Weights of a small GPT-style language model, trained from scratch on English Wikipedia: 3 heads of 64 (1 for keys and values), 182M tokens.
MLP neurons of a small language model. Each row is named by its layer, matrix (down: output weights) and neuron, and shows model dimensions 64-191. Each number is 128 + 32 x the weight over its row's rms, rounded and kept within 0 to 255. Numbers have three digits each. A neuron's up and down rows have the sign that makes its largest values positive.
A block is one neuron, or neurons of one layer that tend to fire together. After each block is what it responds to, as a language model described it from the Wikipedia text at the highest values.

L9.down132:128107131067135108159138117180108158100144150098123120157115161145102186132142135074125142193129111087101149164099149124110139093139110143141161137187124154108145117161119092202124106072245158178123138152134110151174108140068114127145138153147192099101178110127119175130130178150081149154115115094138140114099132091166166108178151125123106154159135189175100147164189207103076105132115
Responds to: Mid-word subword fragments

L2.down68:170143088049185130194134077152099120105162161130095143147109176104123123050113107150101132095152177159155170137115129180175089096049131111145121131096089085195111092161097165161155077172098091099154114091147096084172056048163096088065112146139144090092078104146152100095132121152163158121179176079088096141158168140156123092146113130128079114120164162116089142105114084124127111134123
L2.down79:107160157092118109083163133099161096104129095076123128143099110101083132115115123076151074122174182128127162102139151103083182116146089073132137090118119104149166092187203164110145121255044097157110073144118159164086110157124185117126142117096151104153135178135122119124094158120103117140157100144095197164152110126144097117160112139112112141105139121127092120139129151129097157142123
L2.down160:126116122127128126121142136113105084129176091143097104152108100157091144175114176151137132169122138138114138112117163157182102173167093152141109130144123141106147161122058133189130120255087104121130135086098148131129123117068119090151156156131138125146117126147134135148130148135163149095092146103142182170199107105110108118125189121049116133100112119170166091111134176138125166157136
L2.down179:103135131072081154151064109180098090078182170123086139118085167129166124158110181123112154141127152088161137105133165166165105132095131123147103090149083137120160111170162098130093127124165142105209096126167178102158148160173134099104105152144111126108123128141117120128126190058147121137101103161129096145122174132175086155180121177101101130188168144096116112106128082106104091097100
L2.down186:129133116134089128124160124126127080150144090157141102145107117152126182184124160109157136160136107153116119126151170142181081159199115112163146100134123138108144149126026148174110128229100105146152168065122146126148133125120138125110171170124137133121132141129102152137138110116170171118110156068131183150176119084127128131183154110076095128099104126184187101100163163130115130098136
L2.down187:117100117107058141120178134167101106106180117123125138152129102193119126177133119160110132195173145150139165112111186119174128129174049138176120124172145119105127149148064139164103119221093076137157180139138155131097145090108160122148195156130121129140065149136147122129163142128168164110068130070191171162179119105116106142160195110103113114087105124122132111158117149111115171169096
L2.down255:130176087141126116056137117109151156099174064141125110098096101145113103141147137116125134130143130108076133160146142160089109110132123121144139122077124120127172130130099132166188101236124174172125208226116128150124109100171128095194105085113119105153113085156134112155188129112122121132139130136103155122137082153073193142132133185163161120167092214108104164106088116152119078107136
L2.down265:159102131152162132148203107106132118130160154108135116107133100139185088150182119136123144123109151163143169154113126147192136094179161116163190184146119179146139160138083106100185116121077159136142138124101152169126137116076145193148130142122118185152097129157231140117127139133116124140102096142131116134138163131162117115203140072155143122133145120183100116120103031082119137096118
L2.down279:104163192143094054143079136135100142100170157085114168156137200169165140190122163127150154170105121088092119174158138161158096194162032137142110154102129145093150170149172193174116138182128127165116169181111114135150102137090197117153113154131124158139127179083152171107123072106107116132140113154107139148129132128142112116100158109144124105151139092149078125112178124061157115150154
L2.down280:148144108131142134149148128153169170178137109113093157143133099147160182114146113074196155140130177127101137108136157136171101078100161079134129125111117152143081167120135175070187169135101108106135103132118172105157068106182173131136168193170174115120178160125153137129107134163117154142157134148132145153169096167100107115160124083159106129162121145176090142135129129116152166092088
L2.down321:155080194104133126102113089090052142101186063115107076162136138156121138111129138116081125144119157178123139139126145132167141108088154151146174124146095118124089172111132107094160132255097145098134133107129148118128103062143136114104120114133142159098165092160145114106126124106114155103130142098151118104130146134167116167098057166141113092114132132123116162125153085167154165132175
L2.down326:136144132155117179103124086126177185121114189118163112131151099095093165191117068061055134159113133094178077135103144119078118198084171158164147051165147157162137118097190131071119157054119147149087140142109103142113116120135117120079129110154167139149135121155135131117115114102145143164104108148124161145088108096151088154104110122166137153115137141110101168182125163135138135140104
L2.down390:134187125142090170144105128158101116124150155060071135114110067107168091152095141089166200076174168148080142129198159115125121088109090096155167127112147119139125100128101140148130179105095084168137126075180123153092109154110136133140149151163180117111123188136146080091144139103077143131096112126106135150102114155163116175210166118097106187119110113124136147132218143106138119166132
L2.down444:164085169118160114113164187122129128098090124107066105161152144049103148175128124117141145083139137119127156126127144082158198091108143094133188143096107131093122150122107173146166115187177104103171122128107143134099162115121078182164121108102130127141108134195176208149133140139115146115094166086174110116082112154156130168137107168077099153116127203113121133093133140093131066179139
L2.down468:058145121132150162102181089180161187124121137149140090167161176057114072112128207120133129160115145140184149185091147125127144125064105100102146102175136130100110132092173130155141121114115153154145105139151142150101148179135133104117143165154112157158172143181103173120148105109105094146153122135124146175114115139102141159148137153136140089185129144143100143155210138073112143091119
L2.down487:121066112110181144125157172078164122128125102074126140178095102097078081120093187164127110174159158138097162144081103143104132135126092112142168129069126119122138109111092119132064116169118125125109153153090155154149099146140109146120144128173183111145144091118168167117115082140159099159096144133141146166132077099167109099160200130128132121106173142111174159184119153115107177140156
Responds to: Word-piece after hyphen, breaks

L2.down1:213175086141110120099130096141089119127154148138143147113092093130164171099139114100168132126118080097172088094099146135147150116135122145064136065107131145075131168146164161095129132161178160088094131154154064158091072096068156144141094059111101174165116117074135124148130114141132167107063169164151129159143198113148146104070052154090121139173073153165107137123175103126081169072130
L2.down93:073127191159145188155089092152119115121061109129139094106156141144136140147133143119125129137159114105125090075170159113212151108158110138145139139088083073092107140112059113105108151086164106184110103111115077176116132136166152144134131191174108136100190120143120046164114122080121149128109098131091125201094164103184180132096133088126139141157165150169145146123096142147111091131129
L2.down205:148159148187191197215143046125133104164079105146130086175160134094135140138118104137158125114164110138172138106170136116123104118151146116118128094116157115111096141125152137125129107074083166119130126120072079162116118125138166107127123183101114085090131104111164107132123143159097188071091116141123114180169135106151180133104018115134089116101105070169164142061099155134142128140149
L2.down232:168169107079126135128079111139136118165089085155126124101087126115145178146132109109136137155130168130144148117112110102124084174111090113143094126139143142096139171092120157143123145131163144161131116077077132136158155124126193179118151150112141110121139144153105130194104086084105149138063134154115186142074125110136171152158072071142139160106156153172134117058143157153150067134093
L2.down242:153140122073143134137144174129166114109138103156110124187094156125125123087146166133160126137110183120148151147123118116175168104124178066116150167132155097124126148120174137138094123000152054151109135048108166167137121111076144191174111129165151183034142147106158110141123187154154130088128121132116174101187119140157099132166125091095134155127164105141167143147092159132147119144140
L2.down268:086140129127149132162155083113159128136122110149125121095150134111100161126068129099097188126139127164154124111106156074123139136134115152206151171089093119127153158099124128141118066064138179129119161115157121118083125117102163147119051134148095158169126180119107139133140131139114067112109177211123154128090130131064139120165130086109173092107153129180128132085132094110098082123136
L2.down296:122164117125060123075109063078174137144075159114105178206148150137134111072112184134154079130130120136132126086095141167159119121185091122163159144113160111146175166131113110159145080154126126143151143118131131108143167103130186133122103088093137178145141119121168113080129116131180166209098108084104121184143114127134115167127207124141133125099180083121114118171082140121107137173163
L2.down311:094127141164157149148116078138120095125084044160183141137142127092114194064145093133150126165168125136175164088174180097117163133075146102179113177113115097112152145068112112119170128000106166173090112135133156134161111121128181167163108133133149124100169077139136131095145101164092126102146116155143119168109153107098156136169058099143123128138149098224169154102109180164126099128150
L2.down319:116156094134149074137159161128148145167129121163117095150084072083128175102134120102138133094165133125103133117128138127138114106101120169106143158145097146132083154102120115098164091062111177112101165141134151148175075103102111177124170118171118108129181198097028168135165136113133177115162099109188124070167160133124161115111149077201087128120156099158098124168124197109133110111147
L2.down348:065109159076157147121160125123138114149120162131106148117153130094100149106147098140103124140170142114126101100133092134214128131100172213135130174114091109093151108116058128134128081077183112118080195114161158152133085155098081107125146132143176116113139100156115156085131152142172120158166139083128111103202118135160126115116112069182108147159100161143138080088135134064154140198173
L2.down428:095126121162113149150078168164199088117120138132194120141126115058117210056119071118189167163147100123141127100111127152100128118143087128116094099070066081122146114094104160107068166118176096159098153089151136137090152131095118149138067070123085121144116129183087092136119087130128161128148162131151106078137089154191181164067116066154141141138128103142138152091097208151164121183096
L2.down454:137054163100143103140196159104134155108087068127118122163097186124107154197118104101088146136150090121158146130121154095206140125140133084121104112144100121159088089118132118125134099103147108118089133120109169128163072099088101122127105188141181129092112085136088186079088144164153132126154164129086166173173113136088081082163212137135130105153069140145124123110197220119121154134142
L2.down474:132113112136112166136135124124151155148111114134157096166078148103169152067121064106171085119129127101130160154142107109187149122072167112177204120084139093126119108080068095130180140000127142133112072072138095141133125118136134150145083074188179136077173127126107143124132134121116141120153162115141102191135131121150118157141110094128123190094155087169219116124164155199126108077204
L2.down485:098117105152130115119112162103142084153150128157143136126144056150116173094176134107111143156093146104178157117133140124113143076102115133221185178117094071078064094112146128063154111123090110142161191067137112165147095146113135167096094076140150184100141111136125155114179099132079095128136116140092191111117129091109110151140084078142088154125139108089162181104184131126087085101178
L2.down489:128076137144108083151125099091170102158153038094081177124143100079074208093091122123134121157146153104137171119175146088131121194057180137164110131099131123119143103120124102149112132025113126172159146081127149160126105133151193131155135088115114146086104133154167183088164167103123170094128129090144114131129100113148162103132097105116113167146110156099110113112139169165117088124189
L2.down499:097116123126232088152081098154117159150125061080147155082152050175133167100143067127159116164102116097143136106168091114178148164131195076169157135169123150162094131052079129091168117007131113189100137141189145147164140096072123096102147096117135115095080112131157127113124132152140134182151143124113172147129098131086124121127015138129116145107145140206116133132126152126150149172157
Responds to: Word-final suffix pieces